Weights of a small transformer language model.
Size: 9 layers, width 192, 2 heads of 96 (1 for keys and values), MLP 384 SwiGLU, vocabulary 8192, 6.24M parameters.
Architecture: no biases in attention or MLP, normalized queries and keys.
Training: a variant of Muon for these matrices, 331M tokens, 11130 steps.
MLP neurons of a small language model. Each row is named by its layer, matrix (gate and up: input weights) and neuron, and shows model dimensions 64-159. Each number is 500 + 40 x the weight over its row's rms, rounded and kept within 0 to 999. Numbers have three digits each. A neuron's up and down rows have the sign that makes its largest values positive.
After each neuron's rows, "fires on" lists the tokens most often at its 100 highest values on Wikipedia text that the model never trained on.

L3.gate329:466528486511451462485504444449534530430501565445561521488531508480522531537492459496522527547535492596547513523478486447518536463489486598487588502535535519486510510480456496460523542528453541433448434539516502544579520517516486551424473490531457466445437475448540423487483492507502508464
L3.up329:454539515531461444498416482465437588580418536589506457528547568504452486515482516481480503487504496499503540485448492518502455512536506502532443532553517533578501487522537477562505529486457537490509504521504476476496528562458464535562514553530479475435534403545489491449528478467486495475
fires on: " has", "with", " to", "ect", " have", " place"

L3.gate162:533471489492449536441440521496547483522550479449516523589486516499450511486479486461536434526528501525525535467479505497450478507475512471472526466502524513492464566464513516516524470546424494455529445471483503494491563472597468531446524523497441472467529530429503508429509478544531422453
L3.up162:421473443568462496485480421509463513455460500505525487490475486446448518501484591555484601493485519464505561517517483542476434485521530470498467501604512526505498503529561498499565503491471583585478449424549529483532567470472468534464460585423448498515454482475543522526559544460436528472
fires on: "tr", " Kr", "Br", " up", "br", "cl"

L2.gate185:511438500519463501448480479455552495532502505443485595593425459440491502464419487518464478507414493454470501473439512500489472412527455527487521554465569480510563516496491414498522527475432534520397426470508468498471450474503488504500515456465464527476518469506507425516521491560501535484
L2.up185:506522506505507551453442490432492596474573532459494479533531497502481495496481471470530492415398466544419506496545479534497537524498504405404480513547482465518522545540464425438474502454454549486452488474426503468514440528560498463518516494517480578460520497482414462494523447473531535489
fires on: "\n", " from", " single", "===", "Track", " copies"

L2.gate354:511470501457500446475508533566521482577475484520445595516528473447474456509511473551532542547507482485567502550448441521520560451505555463455422577529499541537485497473552556510509510553475502432543466506483514448532508478483509459506510521477459532462431467494473475483395470548473439458
L2.up354:530529452516520540451501496531483513485538501472503476545451533498485510436535515477526439484508594521520486496510542450523436461507499504556559407458591528543577487473509495530473481533493508524481449551466458520485487538498473465539521519466544538500463526537567537518517532439558515554
fires on: " p", " P", "oc", " c", "uc", "mp"

L2.gate373:469489452511507554500495497471479521525527536496459496506541508413501531402504560513450613567499491530494572528434457547450518563534529525501474515537520482551571510458574528500518505491486466533459578543497502536492458484523421474444550489457476518458506427432468585548538432494492519531
L2.up373:489429506492462518552504535511538612557459488472498512460489635484552511522504474475515551525454427526511503536490569418474485501503471524441528501562506464434511568450403470500479499490478543479431504492545496508527529449463555531481462469496491502469530511480534447443498515498567461524
fires on: " place", " pro", " f", " de", " p"

L2.gate158:557487520520509491469459462462517464531476423563453531495474488499437487480542576574525479443447471495473509519473538449513517460502491474511524569534526594456571506560526492462415525534476473539506490506491589447485522469524451468450512441457502542506534468551512477454465509503579470461
L2.up158:483528486456533572457475515519555478503478539428595496597463535526517529508429528443475544548467488525495522536530451546522559513521539526445487415467484440532460450475477539537521535458545497461493553404552448537492540511445480519476494529485507491532525528479523503547503449497480462565
fires on: "==", "-", " R", " Digital"

L3.gate185:481440500415565443525496499516508497524424483493478555548388499472548480429514480441509485578493555395494505543471499515498524450478542550467522476459515438549492465485481544526512475528514536601459402617490461463451516498440495537499521473512556482569516504443527543469477472513566514526
L3.up185:534498486529557386482499524521470559508581462500551500465525550454473495513504530502560492515520449515464455477396491577452547563542460463514482503524513464537494433488528498573522501521486612495514506502551522471577464539563513544509479526512503481483485541448584590458507485440426554506
fires on: " dis", " vi", " Cor", " gr", " Vi", " Shar"

L2.gate260:432514503446493510514468561497517434501533516511402488534482554518509497439477487425453513483523464527510515570467519615503500458530555476521535472502531571443434523432526512530482527535530461520490470502497489500503515469468531533411429514514480464498475548413543464498539460482519524463
L2.up260:454513509465522585513422580478430518473479546493535480487479510540523449430523538462516544490527505476514446488520569545526473478504557460481520536487515486452426547465490523476522510535520442466423470450557520510484465509508486534418444500500523511449491469507520520433495478474510523508
fires on: "li", " vi", "tri", " Li", " Ti"

L3.gate161:554544525490509487491517518475488501454459540480518572465557479470517513531519496483519476561514482506480484489518503409443513560539586567480514538470478512471489437496481558543471439455464442487439467585511537486514581471516540437467499537416469531500506468495554470427562506537468437510
L3.up161:514466483575504562491502473606505581521481536449567520508468592470549448524509547477460541449505428522506473536519473522465501602462505472559474468567478473491473530474512457455509481547467474438492522505556523528520560462523561492494515485533586513484472489514504536576462447537472540482
fires on: " Di", " A", " ARG", "hi", " One"

L2.gate96:505438540438469478488547518511499483481481517502518544498524481485468463527495502526450469593503464601493607482516473443466471547523508439426539545447472554476469557450562578541506435505558495540520473475555507515475467506513587494466473477477463533523529530516510434472503406576513480476
L2.up96:498486432559487419489520474450527484507476564449546594492472528506537487489520481517457543497440490500509524452529445463392462479505502533472545553496507517511479591493515546420542477485486538469538443491467488553575459420456533478492541570489536554527544526468549551522485523470541505538
fires on: " +", " Port", " New", " Length", " Os"

L3.gate100:449476466508491441529473522519446471529525477532520489499487500595435492493464454510541435470495437503412486487495535569516486534449581484483459522526546559464475480410431486559536467453560554566463473471493490494453582531544529553532539564518496498471524458440503503480525514501528500509
L3.up100:478420513526538539495513500503476491457489519502505526560534500508388544504508496470502535530489484433553528462479519515517534583542554517438489516465543532535561521526496505583552468465500538500555465414474516501484514503452423488463524545463502474466485470453526563566464531499506465501
fires on: " re", " Un", " Re", " co", " un", " Be"

L3.gate131:475443557592531558517507499506500497469528543499477507481522539455470488508557451499546548577477456503437445453515508469519441460510478445528418493519467425523509513437491549499492498490460485498513447471502487456585482437560545541577552457517501511496519523491410465480488427446502482511
L3.up131:507502487508464546495435493508507484546562505469487436546483496533526474431472491541484558513447478541505461551445410568465467479483430580573531468509407547503513503471522398546465485557533502469537490511486426516489579501516449514508437490516499525472484505479431523551447551546492483476
fires on: " has", "'", " from", "-", "able", " gave"

L2.gate312:465537451456487483505533505499477460499522451516469432514539510446468543447519496441453478492538594505480509514433515538429473444558554524420520476581547489543463524484555488501557449510482464451506483456467491476471507515417482579458458502516495466515463591503425524500470429532489460433
L2.up312:408459465488507565465550557526454536429491540443512568536460426464482462493502547475485484480566503528514509464506485517462443546497487500502531485403422544522485554504513556455482528482515437538487464531515472482459445557537463442531514519535459469494521522494500455419494439525482510513
fires on: " Li", " there", "á", " There", "j", "ju"

L3.gate373:467483440488498502526549538453463529484458501541509549547520459490500485471460501486533493495449516517502620446467457492518524480588498433475514512498486527395550509546453480468471467431492522495489488490513577565436445572505529442464517443484461504478529505536524501510530442485434500504
L3.up373:514528469449473516493497473459538576459563508533527493535508506496497474484441488524518501512522528467473592470510511479491423463462522506512497524496436505499508535565554537498518527524483534584492422507527476532539512540472534474536424428532563461565447523468546439519538460518380504528
fires on: " |", " Goals", " Length", " Notes", "%"

L2.gate85:531484589429524461435517512502444473481499500487493552467459478527524526486583541572507522538475415494538459474498503522530520556494452523469480536465436461472494514452517573569536528492527426406461468539461453397518429515487499468549496562506475467482453542437501522472500499508507474526
L2.up85:494556461486474422476438483487497525526528523419374559544538558507505489512623468530490477500539517473466556534494517491489506477496491534436531516495489488517556522486522596524500455557503486463511517551547480418491491504553526533505543515461471465515435510449446526460459473586416479546
fires on: " son", " brother", " President", " Robert", " author", " J"

L2.gate16:507479445496456474504474486533522504485528439518515518496453586513468476445405583488511558517485490554524522580424421605469499407572515473525530505536526550523567562525569510583519542485502458532486432496464528518431452477549533441453501539431506483514509539510505478484531497531545507512
L2.up16:532578458529533520517451511469526545514501468535535559521488529525500496545528548518465473525536537502551468543515561521412592543519485568429501570517510461524528520512528505469530487542493473512579567540455480454500468445478498484494518486460535535515484503545531509505450481462412495526
fires on: ";", " con", " Conservation"

L2.gate67:519463532486593465502554454465514512484518512428518481502458569516572535500514523455498524403463491395545544456514483516514592466440526490514560533483521508534456430499429428538469511509437481533446462562461453467501536494570473515563527507521469506542510560491502477456440477476447547476
L2.up67:459497485455494512498490473507474499434439530508532509510453508491609508511480469508568427413537547446524552527559535464512474452524574514487563434518526551525467554547562454496502480499468507545501530559560477521512512513516510518487404485523466501538481568491534509529520428515474439490
fires on: ");", " Ka", " Raja", "})", " Bha"

L3.gate353:463490541556527525471512478515497533461479513492453555407403479451541508513480543452508457473525437551470569524487493427476512477465542449562536459493585453518520477555513444507502549429511506469395496484477494569501470518483451539509504493499399492501481508424538561501527446505507462484
L3.up353:385450435488533495504553496507524521516516510530464573429479423448566506502519475452484472575497478517472548507470399497453442463496513497531564527533576410486430522521501528448491484538465585490457485507505504532446432511502569480543410452531477491520450518422538530517533550534468518524
fires on: "s", "one", " information", "ol", "y", " data"

L2.gate205:457480489560496511527526496482557555478483551402461489462531436479503488503532447610515442505523496556531511509513426453499486485429518553392551432498538481500505459538424510547576490528488502513484414484495496538514539479550564506606499483499508483437557495422448502522461526510470501495
L2.up205:515536435580510544504505543468555507539523489449510472457507503550512568525499579580468520510480489467519493547495439505400481453508513498467493480500458500542464486458474397488496519497434509464505482513494570539495566515559466530538482478517481439485534503423418493519524463604483446480
fires on: "==", " he", " was", " she", " He", " de"

L2.gate55:388522474484458493518488419525512557484511460510545493472466540460445533439552571516457462548596568521504460558431468548433477565503469508533544475562481466526527549515501498495515539482550488554508477455479513509502478527453512480488544468462448470447474539485559448529494492507518536472
L2.up55:477514593525503465526504533505520525523492517534498491438549514536591499438485436518493395466499458507469498449519524499520488505545541510439510528562443482531498540487498568518475453525518511523540509491453482487529534568569549487520443503522478479571486534410547599576482476472437536525
fires on: "'"

L3.gate15:480528504526508475520495480538463488525435525488462472511555542504480566521503538502525443561478410587436506536578517546526535556567527493467472593490583455481453501507452528410545517502544540479495470581481492531489499483577456470539434539497521542512465436465454507459535574508515510515
L3.up15:483516584516509512457518517488539478474525498542496503463483516503446569545446453512526486533483520534413510505484512527507500560448531539526493516539489497485416515481515489611441536539492503495561481521570482405526494497532487536427474518503419504442490354463527448503553520541443465526
fires on: "mi", " mi", "qua", "pi", " Mi", ":"

L3.gate268:537520559521458532574552455488527476524524450464552539485507566551487462478493565478412574474524472594474520541478550506503523490552471488547478604514422513513534412498478462528485502469498493475454519470514484498443554517494458490544437522496496598502498501532517456540533505543498553491
L3.up268:485519472514491500591570499531532523528546449478414467450511512506518529477494497466496569498488544515549482464509543486500526537500499537509611538481480522546572526480491497504535584551533464491495507488516503495523528582497502520545535488499492523530445499516446427496445522473532539555
fires on: "ud", "us", "id", "ant", " of"

L3.gate245:476501543472512499516523540479500462500535439567442530476547555472464501540487596520509460488437523518445447457465513522515451483489487485554443526462477566551506471428541493462472473493470542554525495481497546543458547458445431557535484565565520509491510547492542499495516547520538540494
L3.up245:440518519501554536519536552517490460534464528495475529537548541503510548514480512480522572514473529470416458559502531515542443498475452467511490500455478514570494448448514514507470510403462503483537489468525460525436472488440423566486449510499628490463490534479591479482519531526472576523
fires on: "ia", " X", " Y", " Li", " Se", " J"

L2.gate249:531530488472514491566556506553428536420496500457494534466418481505540497495506526452458559428466548515422515523465535541478506487573541528493513472538489550542531514465444478460507506493514542422485465524462544476532540485449473573521500468482522518468462593514461501470461521430535536463
L2.up249:495566465499458537469548515520465512407531484535494490505482440505447550400520533471549497477580557530476495535452480523480508499464639583533506487507398491514484504540496488587569503481469508494497512525497459460472507466502403545511543493484527490480480540445534503485457442497454529537
fires on: " dis", " Dis", " ex", ".", " Henry", " cap"

L3.gate39:486453453490548501484497554548593529459519503491474462490428561470505556521447466474500471415439454440531475538478475542463550493525472475565537480490547532514512500488512471545455481537486506497504544482522541452499546433512576489561532507470533489451566602503425497509518517527500528407
L3.up39:482488499469412567419488491511459580424476462437490488469531513550531548531533493472515511497519513574486466499467491521481453495495486448441488524512515477474514544560485440549515462442473470546439497581628537456493511484506486497509474462425516553540471507522517577451523543488571432504
fires on: " on", " for", "in", " about", ";"

L2.gate134:545483509482473501536472582497448552513519440522455428525427470552429458461555557443506518548435482553470502532449497461488515531480480507442510484538540516492488561465476519520594470488515536414562496433483476479513518520490550539465554484481540513475483452487470492518466480427437466415
L2.up134:562531474435547473527548538510431413542490417485522512539492414522449549558532512495469543498486447493507457565501514519435515505433482454466576539588465508515419537528470581475543572460533518427513429478552487422453489436499501531447515491473534433473483486522468506513594496464444535460
fires on: " Ro", " Lo", "Lo", "Ro", " Ma"